MLP neurons of a small language model. Each row is named by its layer, matrix (up: input weights) and neuron, and shows model dimensions 0-191. Each number is 128 + 32 x the weight over its row's rms, rounded and kept within 0 to 255. Numbers have three digits each.
After each neuron's rows, "fires after" lists the tokens most often just before its 100 highest values on Wikipedia text that the model never trained on.

L9.up353:099077144124153128197135128129126138159157128132201121060134154174144135119109082137081121148068120100151088142145091072134151186107206110194117121086209112185118152112094094162125111198117115109129128148175163133072143146129150131146085140118111215161104157140159155121078129113171179139160119113097152107120129059069122143179161099088128109078162102076107120135055124124144203106097138098075111116107113078140096159119154146116184136152093154166143110152107146174123116174114126105140096126105121124200113180131131099115146112069101109117123125113138148078117088093161126096
fires after: "|", "\n", "-", "\"", " (", ")"

L9.up52:108047101179127109108111126128168105148140114096158160052109107110124168136057164058124126143135061128172112149131172112172136191101138112168135139099194196105173091124106109157134160138131090082091152164143149133136118069171124159191132100097180086109052115165061170144115143135064178086112070061095144178111119158133128109097150097152111172120147158113135144147121116133131052147124130137158156115113131083080122089119112131119163161140138088132073070117148126132145123156119160066138106110133162116110179162099084115149141136105086109112135135097147148140078132164170187100
fires after: " R", " r", " J", "R", " Br"

L3.up710:185116147156189131105160199136172151156162126124148082072179104071067097071082143108091122150152096108103111184104117078115140105128171088130032136087118113080144125143097122123155152128158130165092180117179129222149120192194094098138115158112114136128130065131163118106182145194118161100099145106154109130171119172106124145135117066113120135176104088211099207149123167124155109129098181088153128115090122143160105175121166153165120105122145103060140080159129127140102080152130088107137148121123109164120131135108116117169121102112098141140140123121141121131173145137136178100
fires after: "\n", "|"

L6.up662:072151166110145112146114156137074155175115128127146123079099069184161157062139116140072159115128097090115109094097079126109137164127148191190103076131147153184169142123126126148110104136151148105079145112189126163077116126113139167112142184107081155100154135125143068122114120169107113123148176079112145036071093175089122161125147153077150095156129151124134186135078158091168152155117140174139136132099111171095149134152137133190172145120182133150099111068153104155092112167059105103171093141179123161117125140023133130120140102130081092093112127141133128147156097113176101093
fires after: "k", " T", " k", " sh", " Sh", " K"

L3.up152:123089147120080174110085194111170118098144092183151072056146112102126079180111123150144075140148126139082153099101155086136144166151176091118125123165075169132153128106083077157178168182131122135117119159146134177088087160193099128118084101099160155152094093063128091148086096133105154111108100109210127169153146130089133063118145138079073107130088104168122131159094106104154139103135120172153162113111202119126118123089141133140121120168133155131126108145101047134107148131107091139169133042163187140120107178114147136092155094071162086172143107155129109104138118118155181151
fires after: " on", " in", " over", " to", " of"

L8.up130:170120191167114156110090091107127125182159125083135090118145143113161094215074104161106167072115029141120171116151132132145146129031107099147115175096136164204113104129149128141076171104109128107125112178095099099111101111085112233103088123170121153135151120143122141150111102114126149160075111127129153128204117119142125092140139128153156111137209132130121170145147155166130105086162082172144052142118139122131172104117115144119163108152142133133120092067111157138147124058101140056117098159123106084122145150121154110160159114151101175140155082160131065115116125089099132092
fires after: " to", " sc", " |", " d", " be", " not"

L3.up360:118060151157145178136088132163119198185124146099141147136132093147136060161219119063076129114140065144133120119156130182082137174165152086168148126154131159165194127069096077127097172089119128126122090141086162128127141144106112201163139102102142143083134126057105177134140075176135126159157156140097163085119106131108072149090149107125100083100130144128126074132125133137122100158110128122084165089086139123151127145087103121091212184145207094111088106080123121165150141160121147090145144142122120108127118150098117088151186127148096098138139080081135093070089122128156144098
fires after: " |", " 4", " 0"

L8.up170:086122103128152120128095179146099159137141073134189125075084119132120160062147124117062108116117154143118130140128078153092163139156214166137062136096132212159121129128119119128142157097131145135101188095105110175101135136117102147145090152123094119124132094140170102141106096180146085119127123079119124069115163130118189165051139192089144135091139188070154168078089138050154170156100109107147153145138162149183140178134165163143110149130122125142182134090144135164164126166138167134166101189165135056091130165019122102122157120114089137135164130123143131102132130139146150101
fires after: "ak", "id", " mi", "iz", "ell", "os"

L9.up702:135131139129146110127126152140146120123079148073164107103126141115161118148054093102124103138148146138108124104152151126115073105187159057170155070128149158085101159107049068102128154147103150138226082173102191170138106095123130134155109177108142158069100136151136079132183123149085136114123175055141158161124172079087146190141154115116117084148129170127109141146082093099188162160177103149134148128121143183145168180114105146139118073135132104106154142174086106153069084145123149109130142145079162114147109138100166074195145109093092106135118097062102127112093144111170091165
fires after: "\n", ".", "-"

L3.up128:135124186177164170132094141159116173133092165162157062117117107183118086092169112139107120067147082149081104137122152082122122158173114091172088116104131112161173138139082066119165143125141115133105051148167162151143091162146127132183073125105108152094146146091047174141143104155130131107125179137159174114179147100031094118133128110102116068126091119140116110144151125144124101116096139172104145071075100107151128105113123186129127137191155132100072124085117098174138108199105093098156151137124109163113107122073142074159168116121142135157132062119123102085115180146207136106
fires after: " |", " ", " 0", "%", "|---|---|---|---", " 3"

L8.up450:125158135103131124185086170118155126150107096116145137174127113128077138072044168171133158126135110142104156092133093132109143069188157070144109161136065112101157219106106121109088084166094069130203169122118152182151118173118106204162112188188101119134129105107111066138138155132114111186125097132147111135070095145134150124116101183137120138208133115144083184157117104098145072106110120096134195086120133165137117174122159084090089105135128106108140126152186086147158116134166113130163127120138092098124056163097147088140172130132132125088124157122128162117102096180162106151
fires after: " h", "h", " th", "th", "e"

L8.up530:138066148127127080166120114120120126171135150125114160073142125116132160136116138172142109105099052131099085115180107147129146141132115097175117183195150134102133168129037184127186106174209115097104064156164186137165157130129191135099144170133104102145097091134133143133101088162166187161151114080079161134128058069088185109125191137081139147132126109142088142089118113143133133175127137170085164125058118099141155104158092090091120154130119116170157122150110166136146103100071130079162082149087166142143183109124151145128125116101070152135106083073139113175111131163142153136
fires after: " N", " F", " W", " Sw", " Re"

L8.up175:148087196149131109087148162112156126119136103075113101157148096163104127145045148176093155132111118167118086109208141093104119117147100103154116155117105121069148165118087147131078110164142133129156080141107139160106093071173124139173036160136104087071069129100127096100143136161066127111154126167131146117164161130120150138108137133166078162089147079175099170153117141186211120166103154143101129165102114157074127128146103103127130109115084092142162109118149143130066125105101183158183082138148135183215169087145176132158165083138126140158179101115180119106149151109166130132
fires after: " Re", " re", " me", " over", " go", "e"

L6.up610:103097093131132198123081125117071147213096110142114143129136122056149142181180161132143150083109068149098181092169130103053163155130117123157046140129079195135140137122143162132121125147077123077133134097114151162174153136090184156154054146129164140036144151121153160162131128167126118170134132031144175102192066159105118125099143151086116097110093116075106148161139143107120098120181132138100130102141150152145163143111090080089113128151164087160131167126101152126193146127143110124111144132116142070161152128126164120152154113138073084101120119097134122141104105140147127062
fires after: " V", " v", " n", " S", "S", " N"

L6.up415:165125122111113129113144154148113139105095173119143136122168113144085076067108148144112208139103137172111131108130192055136149119150144105149129069081152200149126134112076107125160160150130146134126102115143146158103158137157117148152073080106137120091088120136064171165132123169095193062055150144144113167153139083033139215172108090126089076178092128127113159163143124090180169127163154159093162125099149086133106141186151160096125127122133114128168110160102174126151125133096136106105107114104088157167091098133191061141105092093161069183102123091123139117110144079142146123
fires after: "\n", " Party"

L9.up305:134115141135122108102104191078107164173175112151111130147150106116107178153181101125118160140096136139077104138149122080176139153100097095114105135155121195126192162137084189146140118166091138117103142152119126170149143123136147155144164126168129146112170170076188093203098069172079175135168131134100138118184066185119127128125116104134140117120138160108153141116170163104179144126140122160167066064058168092137091118128105141125096175153114071116093114124115152158158137139141100111121133164135196091171168102120071111175131160133066145156102150115102130063069128085073086054
fires after: " |", " P", " T", " v", " D", " p"

L8.up256:138103108167156157114138170063116141149118108081160142111141116190148164110131149117071155119136116204132156120147128120168146147110136066152117107093153215164097106157091095106120104106088141117113120143156117205090063117134117157190093160115141178170066165092101179104124133152150089134147130117134165129124134089072065163088092123095155091116098100170127162141137078174128069127120096082103163105140141076142124146124103137151156112182095128202085127151091137127180075052105075162102114120105135116193135123123159081179134136117141129093181119122175136148090061128172129105
fires after: " v", " p", " ", "\n"

L3.up479:139155138180131123193142128135140174149140129100141168088101093080148105160119095128088153109147118130125123129103130100086070172124165134168087160077101126168160144094127104121131140187121076114158117144116164135177133200147126117128067154132084167140135092123108082170170120146100156107183065142166111167143155097075079163176133131131119102089075155176098152147127132121164108097149091187121108070111187107172127122147122144065133105187159099156125157030090100158075115174126124142141138100107141173132137126100127084125126136143078189116147097102130053114116195156161124045
fires after: "\n", " a", " an"

L2.up714:129151090096133079137098173128167172188137083098124131172086112122134122145102155073131136145119102131087143074118193156130107153104159113135095107074151160176133140105068134159144141160202160122182136117105140117135173074144132149114045139134131105137173112094149131109209107164083162118125075163130159155107075104122106129104104079093142096115066049132071158137145095125191141137141084163126130051143180180142085128096161150148106078165145087129142099097087100101195103164151161097134146093186160121114128115152153133150121070107092086139135142128135170100145118154156128066
fires after: "\n", "==", "==="

L6.up748:126119078125093065172098122100088149107159102143158131123118122174188157091071117113094130093113085118092155189100105117077128138146187120109115151070130107149140147109121155181123118146097169152137171171182148203125127101133105150199114130101127093084104116078132120154112142134135150088137138095149117105145091151081079098157077139138092174125191155146088106136125144146147152136106135161104102163114094099152112148188194074149159163125167081164100184148128171128138099194132107144153125175118148169152184101017091112079135128180094092090095140112135177082109088157149123141
fires after: " T", " M", "h", " K", "am", "ak"

L2.up660:167154125176226123170148083140136141115186150069155093156112106124173117120055138126153142110070118154121107149122119172140131043171194177119111094126152146105125080137133120080110128174100190168144084163083125120156117135133144145178149141135136178120092128127122058134119167105148117159188095137162084185105109116126115141124138069128169083081129184120137139072105142096159133136119086140182155076121115122151073209167088117120106108107117105082137118119080148144141087118162117080167123102156099170173128085127151117140138192120100180150090086110122115128091145114149078074
fires after: "\n", "In", "The", "|", "ing", "On"

L2.up736:128132134123151144152123127155151164199136135098159102130107065097094069099154124076177086113156090145101048129076150085115119096110049091168164102121179159133132188136119064125155161120154139164149127143121201140139057125107105146161095172138097173130100095024137148123145115185133124085150143120133138122122120079085150113081216103141162116115100134118141073106148133129151111158102112106139123122078143133175143148141099130120131134143183159094080162120089155187147119140130101064138133123147109123113116116108101047129140162103130117160122078086117120053101145119183129056
fires after: "\n", "|", " |", "-"

L8.up98:162092188147121128152082132140197156187207113112100124104120121192105147168141090097124071152046118150085082133087196116159111124164112142188122149154168171093162176072126165102149152121118116163058112155129145119121152119174113152105124089110106148108109113126154148115114091172122150078130117135124132103147154151146141149108144045141075128118139162165168150147152111104151053082100152121168193107096145111124069184114161119158184150098140126144158126192088056142087107135147140144150099084142092163126092106139139131125124111124090073113113130128104146022114127149142162117
fires after: "ur", "em", " Br", " att", "ar", "b"

L6.up658:174148108197171105079133122151097220147180133100183140203117115037149062094079152050144131137105119156104126162094135161135095119076146120114106095158073122128117145152092114070117155150124131147148155121129184156146123101196083140200103142148075162101104152118121051100166173137097122108172110095180146171127124066101130170155156067092139098137091150201120162137131137119155087074096130134171173075123115167147105112123142090122165114114150126133116108143131178165170165089115105111167122156140146137138126097123109079139157103132128168090116127099145089112099117111149139127
fires after: " the", "|", " an", "\n", "The", "'s"

L3.up288:174139137159203173182132139157136204137130135071176111096124095134151086127150114096106181122146096136065096150098168105128093113156147112174115103140122127138122155107081100084115148160124106129134123183115206188136124157162103104154108167097111149123139087093098109135183117226109152099130159116152161149171122053028093124162139099106093117139074147148121167125144141103158106077091127141120140088076205125188094138116082134123139084158196129133106122092101138149103119208111123102138103129129111150147107112113141107141158122088094136128129064102130078062104149143173145121
fires after: "\n"

L6.up687:182104102164212097111163103169136176096131140105154105139108145052152158142099150082129141124062115138071092085093118139114107114129158100144181143168065146065133092141079086131143164132142138093110154200060160177140133131140118114168134123128102129092101145115166144143137153111128160134100105082170099156120123082106131136122177075162081081108075114181073140128098094089136116084118109109170147137100143112182131146122160103084163119179161099112222117087141162160103135106187106069168085101109072088137132140135131120125164158059115111188124082139148079155117130142121152120
fires after: "|", " 199", "\n", " such", "–", "-"

L8.up412:133119069092093139151156171115131196170127146095161114150110096083105141159065091131124184099120133126111042048173129094171104151157185128181099105100138136113143180151051143139177120102188132103108129119133151167147142100153120125122097137111095094160162115062139178112194127168140174081151071098153183170138124086099124167135141094116180130129137093121089128127105124110168144117132079167093147080077178166140150147137161106132179098122127155189099100144095144175180122097161175135150143158095120102139131105154152126125164059068116077130158117120126157077115114091147166124
fires after: " (", "-", "\n", "/", "{"

L8.up622:181119122129134163117133172166101121174149171127157117122063067113107061146135134058136144126136096184116132080175190153135119159100151069147088139106161155128186123114051147093175144098175107128127121169127159093110085114125112174151047147124103134135122167096149103094192127134124198088148068094168146175144144116129113102107182057111165145117159100158084180085061081159136107123162101151129141102092169109148139109069138097129151133136101112143117148112099103130150156123116138090164153065148122150157125107161171155150148112103108078098221115080114135150156148114150084144
fires after: "==", "-", "===", " l"

L8.up154:154122106148145124161120170146156144119132147169143191086119147127155110125159117093106149103179074153128086156105099134129103182095102174142125151104123255102118104113065131124142156168137136123137138165137150171154144069124134128128076101108033077078121099113130153177147082116136166129196072075135171161178098112118110138142123107167107096145155173135130088164112131147115099111183122119129155084136154072165148117136105097080124170176127136163144159144099161146215131168087081134137091162105163139149168062113136118104160148068104051117149127104135126153123093118106168073
fires after: " A", "|", " K", " S", "P", " D"

L9.up462:150109086139132116105140201113161161126163125145094151106099116141192089081139162102128175095112103092136152158107106109140143138131140137124136189090128117139140131131106137154123105167131116109089118119114206175169155120074133165121108094119136124130130123141097101164125126108058183064104029091156184091168123150121102145078176147150157108148154176199109140102097098109128112115160127130182119145114146081092132078033194095124162172158155106141099185093137116130116114160127088077086091100171138113177109076154170074146114138088081062109179091099133097081130169099120138120
fires after: " M", " A", " D", " C", " L", " T"

L9.up53:142137156115145116125121171118125215176133147112135082075149136140121160074103149138087151171049124139133070140072155106180152127171094114139102141113160175093120121160166107120115158135103163099047123117107092145153107191069171083138159124128132164091142175138136164163059086151083149116114117161134145117171063144115106126096178166058169044122104219097143088156086117133102137125151093096103150106133114128162092162117153141150154092181131116126105149123127103118139154123123099095105139116156123103189142154142143145181147036153102071140167099112157097091118146100128168092
fires after: " |", " the", " M", " v", " V"

L3.up180:127150174100193144162103133095156161119130132130168136178106112099174112154071161081110205167090103152089099132071162160120147108149160101121057122116165128145187152092115116143084154154067153136158054112116193093106196123141104096159129138130136148128082141125078146158120117140065163086127159148156140147089124096093125150148120046088143137165093119154163153110125122048132076060119083149148138087107117110133158143140124133188157117169132074126105133130120137147115112120096175082083090143101112132136101139106215074096144101112121175146086097110138115102088212117120107131
fires after: "\n", "."

L6.up41:189188156100094173127132122179154134174078099081096128100165118071130097102089139122086155102134110144126123158112167075113188141089089087136098140113171200183154114144083129171158124149126077112137114167153130130190118115124115127086051146146121132113120148123139162147107181158149165173116149128119136134161067165122131111115148118126096068106139149169066201106178125085122142064158090111140124121130119131128143090137107167094140075144136105177168176096144033133153122150104067086179108123075123098150117147079112081085168119094148072156177105179158115116140136163135132148
fires after: " the", "In", " in", " pre", " to"

L3.up418:122139152107085179123084165078130160197124096121125130116155111098085106128082095091140131098124107131130103137094164171112126178110194141129135160063147129171148082078153090132156183079131113166204201137129159125110123111084054157067128106175107101176175132101128158144147096154155121083071107148093132127139136140117157136099166122131139122108128125162118152097158143171155137070149069138137086131098177165185128065073106089102149089159133097181116110126121033126121114151135131099158120092188167137095103110101171076137171126135120146071128148128156155159111166119148062089
fires after: ",", " the", " r", " was", " |"

L9.up161:144126097166155081155107113071094122153121094108123142099154087164143123119137145135133136148102046134144155122146120130083150167188126119176101126082082162173174204148162176148090184083135084106091122127127148199106125113135141143189125153114100143067164139140159125136169158122129188139160149097078148102085075197114160141079094090122166085100102153135057158088147182122109083168138155135101144120125144126103123120180055136103116147172148146151147168117109160144167105208130124102136124134074158172121118109128113129124169128084123072084073156112137110085083101058143111079
fires after: " V", " v", " R", " prom", "a", " r"

L9.up332:093095150085155149147135142102109111151124051124111164102113100099155166097131161080122173099097098123134115147072156146138149179186196081150077163122126162087138130135106123176119167133145093171105124134053136162134131052199126150122129104124107117062088159123151102143145175110076167103139143065126225128086119136112079154087161145112109086138173203103075118173121151108103118105150116142111175137088143177147118137168107090126156111184167146160102120106143074144164147140128162083152110107148136109168158129096075143175164113077101063090110158093130140126081133105165163124
fires after: " R", " M", " r", "R", " m", " min"

L8.up374:116107134127148128090135142154114159171108138077150102177150155082085111062072124145130140133132083177127077117164186171182108097147109063121154152155141114109149183096081132099118108151161162100094051144143156134189117059157174127123122102147088131159145172129127160096173173114117136096160109129100178236160074108126110096093169107116098126143145105165096149186124107168099146132095099158091180110103115110156122113124151069098101087113128090130120099144104136164164088074134128107122082077129103146169077101184116129165129103092141130172174068068132119135104140086181121156
fires after: " re", " appro", " Comp", " Re"

L9.up73:128140163171123153146114126087168147199154138114157088144142102114114162170150132184122092111075133112098105130087121137119127117127113091183128137123148156178117055151073095136162176112103132134125091131152110202104118145118131183138137073129128229146197132102111156140121084126130143117206084091119176140174130109121102205103154144177127086075123130169146123080156123129093140081187086172141130161141136118113063113178161102124185119161118107094090137125202122144149127078151162130120145093133116112121158132100116097151134113070133127062124091100156107044154077060146124111
fires after: " |", " in", " the", "|", " to"

L9.up687:202167124110111131145083106142101116171071059088103144137153076171087125116086113103181149109096170119101105107142093070070123112167114164124127131108119132151166146104120124143144151160103080111206156173134122165112100133131127168095071140207048153122165165118078147113139187098156110165105092132189126134132118127094113168116181170101188142103142170154060165123100129130094162109146117165119122087081101155128198145146104124080140106117180105157117098104176122143178132111108130140137167161149121068172104077057095078128160164081108148126135144126103120142078118114138178130
fires after: " a", " in", " The", " al", " sur", " the"

L8.up54:088079172097147105133145140148189120150138114100136186178193121132128156107173135149149167170098114128129125132161140107132164118117149149166128138139077168139148092095101078125114141191158082090117085125142209120142072084121126046125121185123066117098109114059130124178110106142135140157161121074123169096114058091160105149188183147138146104143096097143142155114065116149135111152151145139065186147061161083085149097135149062107208138163154135134083148107202122158111139118147159131085092145123189133126180117119104123149125101138102094095147156115144060116148147124120104106
fires after: " W", " B", " L", " S", " N", " Ch"

L8.up113:120101087164112146162094125093120140089168123190139101167124147178197154116119140172081142158134153129071163063118153079080113083089120171115129191143150139085149162047094151115139138142129061058124149207136119142130108173114143195195111089187095147133130139100110121113192130165146096105112093095158161134131152181110096173166100128108135180114169146123127157136126150089125140137110104136072084112078114145148114103144171101158121111119113140145124177158166111147121112140116120124139104173129094099207088147105151106072141086143138097106185054104142116113141143172117096202
fires after: "ath", "th", "er", "mer", "h", "el"

L2.up628:119105120127167163148109175137161158119099107140193079100132073057143077114072133086133120142135066118079130140094108171165116136122094123185163155132149207150155157141094082091073150092148175133154076157121154177108095139129097163157082136111144161123129118019126142124136140135145128068122100132135118123083137100131140138106161085131116126115136111130108084117181160093156034117110128119130115141106222144223147154120106082142155151127139118152177101111097126170078104155150155099137130086138159193100105140083122075157156157091167093169130080109113143134101151166136156113
fires after: "\n", "."

L8.up182:133157156123127135139124108093109133158121163108119125129114111097139137171125118104075141135094121180141164113113148152096098147127143135122147203081100123166208150099119147187064095155096148139120046184137129139126050113168103158084080233157148162136190149108083090099170129137135141103200071138160185170121145151137121144120114165093126100132139111165122148096126077149128093179165085168086083130115116080182079107130181066128142133171152078126124163081123106124156078139084096089119128110160138152117111100083144086175153126131128124094173137092139134099155151116186087081
fires after: " t", " h", " f", "t", " T", " |"

L8.up108:136143147157154154128087085129057151179128165163149094081149133124098143117175132162145140092138139132139099091127109138085136083142152065202125127094132065110186093150137091157137132123200123110092103140148119161126101083106117148124134119122124172117191142119120089112133118116153168138171123077169117185160119082081091127120178142097150086164150193175108099179153063119144107086094160109098104161106104201116162135109112128148165131162161108148083135170142099168142070068132126146158151116110127144119155095134164092190141108117095134131163026127137158045148053106136146085
fires after: " |", " his", "|", " C", ";"

L8.up348:061093158150142135095153102150176124127132126157151124118146059143118112155073155187107145137095128118115144170159199153152164161115165105126142169142103084132110159117186138110185179091111085081157110145152065123158122163065130095111132058105111148129140189047110159145123110162105130140063150127100162113156124168133155110119147136159121152111168104091130115105121147118172118120190065126092098160110152123163160107177107128126164084121125071160098109078183110116120104120109162088085081125115144113132158189106204080162121142167168133137186072121187109166125152054100099143
fires after: ",", " |", "o", "ou"

L2.up196:176148093176112155148177163142105187157167097175132155126107121108133081168129124183070131137108106113139116139118155052043109084108103147127093187094059143134147052131144103151126134157154140147152135133064140199166066110092120140088088163109124164183103134105137114105115078110096106143145092143122103181166165101109088131153128127138137059088117171211140115089161144104121131133153080167129097109158191132162155084157137139067102096129146109129100136131147118125151156109074113102137163115136165188160143189093131110156142125126128091082164146134121052137140154180184100126
fires after: " the", " a", " an", " (", " to", " |"

L8.up644:142055146106087148108139119097115136153205090123091064117140145101153181146135099155130142165058123121071105109139090045122127138116113143148131160125140125197169153062127146137108127143143104098087107171163151145168136189082114168139088108124154081065122189089113163130152164192159138100118114150106201180119076188139111104092129056101093136149126155196133127140102103146168138086167096126183127093083107166144089157129143149072167119132141122130156113138113138131106127126124099103183185124093124109166078157111127133193156116152068109103166107134145145080138061103128130135
fires after: " att", "em", " Con", " int", " ar", " sur"

L6.up752:077122098191133123119162084132141177183162106098103102107154108122150120114142149142072137105102098131168099130087149094155088135173100138180157194127092189146144053117129128102172124138121090144101157155091114141164092108115115100111084135093141174183114169101130147116118116143109167132204131113128151116116110089128036104157184104129162062084051176069108130154173100136110116119184078195110107102129133120105138113115080133068095121190142095115061144093199117134156141152068096171175126101121100154139132149169129085159119096079090122098120092160142142102140130111157131112
fires after: " the", " a", " (", " f", "'s", " its"

L2.up289:146061145165133119167093160170109143164175113138122161114140142165139121123201153154084095160160124162133110176147202150115196175129136124136103126088154072156194146119172125146121144123117109144112138104129119112103140170040094129127150092111209177112151147106093110144106080122120111154139110134124148078118172190112105138116129157137123111131148169079160136205083126137095096126142141203113122068102136132126097064120126155099177180158130111190088111064217107147120129166133165122132129156136077129120069119065124068123123097188103132173147121129128163134062157108139130141
fires after: " |", " 0"

L3.up75:176156086180091187151182141103136175174173101184135154105188086125136073130084109150158162085167117108121122103095159104129129102123120113131101116102103141173130118126139066117114115216119127140120129120092151200168084145146109102126075164119156173155086116044182103122131128123139103108179066135114096169143115088091064156123135110100178045119119153177124110170101135132117162185115122111134133079163154081168089053127160125106113155137167085119075156150161077176112148133108083134114119080153123176148111133153091087141106114117130083084183103127148153100142149109159123111
fires after: " the", " a", " in", " an"

L9.up528:134120130151190133157049172081164166157125158110110117064155159152116138119100092141124105101134077142130098146195157140168144191101121112159121126106118186145082158164085104105152085196108133113086127159163149140112136095092137130126064133094123211065064140153116170144087061156132137126123071121069162112165155095085104184127121136142109111142127088190126120109074136150126120163113103133145129115124085111142149109120148126153189141162094152134116155098180122139087160107134162109173138054102126097120087151152159147146164151130155106105185157049142151085097154097103207092
fires after: " V", " v", " S", " comp", " D", " inv"

L8.up619:156122122138147112124083156126136164185176128131085127120089121074106173104112099141086124120096136162165147108110132071079173127126088123206093153125086093174138132135071083137136163189103074079181094102184118239112110154138167188150119143149168163124144162122106137162187108140098153103164106086058141147078093135062088131121195092135173107118143148126093138151113162128167135159155095170149131158126123109101049068121129098148110094139129119164150145056196139154076131170116130106147123108104113133099116169118124129173136131124094141089140072086131114138142122148085086109
fires after: " l", " n", " f", " T", " to", " qu"

L8.up677:109142186106101183206122135126093104142135108177126093158115140120155099115134105150119166040124106140125122097107152118127145113112118141103106151128113102168096169084128149107152121125119136070092114181116124137174071111083145110110079125130146154173087184066126101178120117158120110146157041118164112129094124114123107152147206161128157109103174153121102106132102087151197135152159048170129111169124153151217169100191128181098134070187187108139083129096130106127156105165059101137098069159096155135099103146099188107138100128157145123108175133133113144138151120122086101067
fires after: " to", " I", " at", "t", " |", " Is"

L6.up347:126066162149131109085092173104190082163156076099150109112174125102197126124117134108091095082152085108107104168136120155133090201140105104117137152112132190146108119140109090144122119183181145104088137120139146100136087189065148205128058118144199176134114118118091068107108068140124166097126077114074125130117103126162109147164143116106103123128085132100153105121095133136084054107186097136185132140090154072131094128079165132146164212140140143126115116107160106180152190077121175126164140132131157117126115163131099108084129118114115161125162127111145167103145129065194145131
fires after: " |", ",", " in", " of"

L6.up236:108108065168100178142140157105086177131180128140173132123126152080112146137114082065092137126111121141156192130140104180142092086150118152187120131145101190141132081146082141086143163123129119084081074120150149176077117116163081103153122113148101163112130160143132146155202133151103140101193084102142130115106099084085123166175140072121083115116152158172126120178105126112161112149131167166132140092123164093115134160103149054169164112152139156116191181076057153117124150159100086091111105175127113108106089148132058118156140036107056070147131086131148109096102142133129119125
fires after: " l", " h", " c", " f", " v"

L6.up291:115114111139172086179122186108087176166124093115114141103105120112190100141074087128134118140095094182100150108155161131107096137112166158158048094124133165130156113176086113082138139174123131088140120089166125231155114125116079147124102152152089140096127157136122143141113112144151126128142130076137196102149107079106093136107158165048115146128124097144124115182085136141134148143152114131141114135100098135137099093137079080188145168137138177233092125100139157145101122118127083131153151125123141126162093152125188119176131030078073135102135105037157091153104172112159099097
fires after: " v", " n", " N", " ", "F"

L3.up162:174077152170154048140090134141093149152151145162140185144127089171084097141200138145088117067124092181117112160169144153083149210108159068118056136126097115153164147106170095149138133141149129151175126153093120165087130162094101083160124137125131125097182107116084107150113113132147172141107122122050137111149156140090076115097150163124127094091106152111078083168084105152081137137132109173120135107117184098138080060085155117102151153206147114136106191086161131168163155155077071146168101150092158110116127159139102063144135130124051116146158147120128144109124147132147145104
fires after: " |", " P", " 0", "0"

L3.up539:126127134109168158127147133160135182198050073112153120113113046068076099113180124046131110108151063126080087101129140131114118152150107094215101159101130128149147151105025082153160170113164114142132118149157160137101103131130112161167151122092150164131133088044119120153126099168149151111108108130134167141162118092092111134120163097133087157124090136116112117145142153136138086152115144138141125151082152143206129147120140080098140152138189129178088107147144082197155133159093147132149137091140138169134086145125105067154166131112087166149130063097125104055174119118176140105
fires after: " |", "|", ":", "\n"

L3.up752:204109119142132099197129171159125156178181140158129156086120086111138115093160139114090150097114109140111076145134147086043108128153135107144103136089139133145154106142159112100186179158117128141171160202182138149145073151096130099179092140103137110090127085107117122127127109201131155105199086162116212106166119123086074139085159068150168144085121197136100125139093115122089167110129157176098134057090107078150114142087121153109107139190139106137076152079168097136150149150052115081101136108101141084139136080104093107144168157108125106132170116098127127077142158132128141113
fires after: " |", " 0", " the", " 3", " P", " C"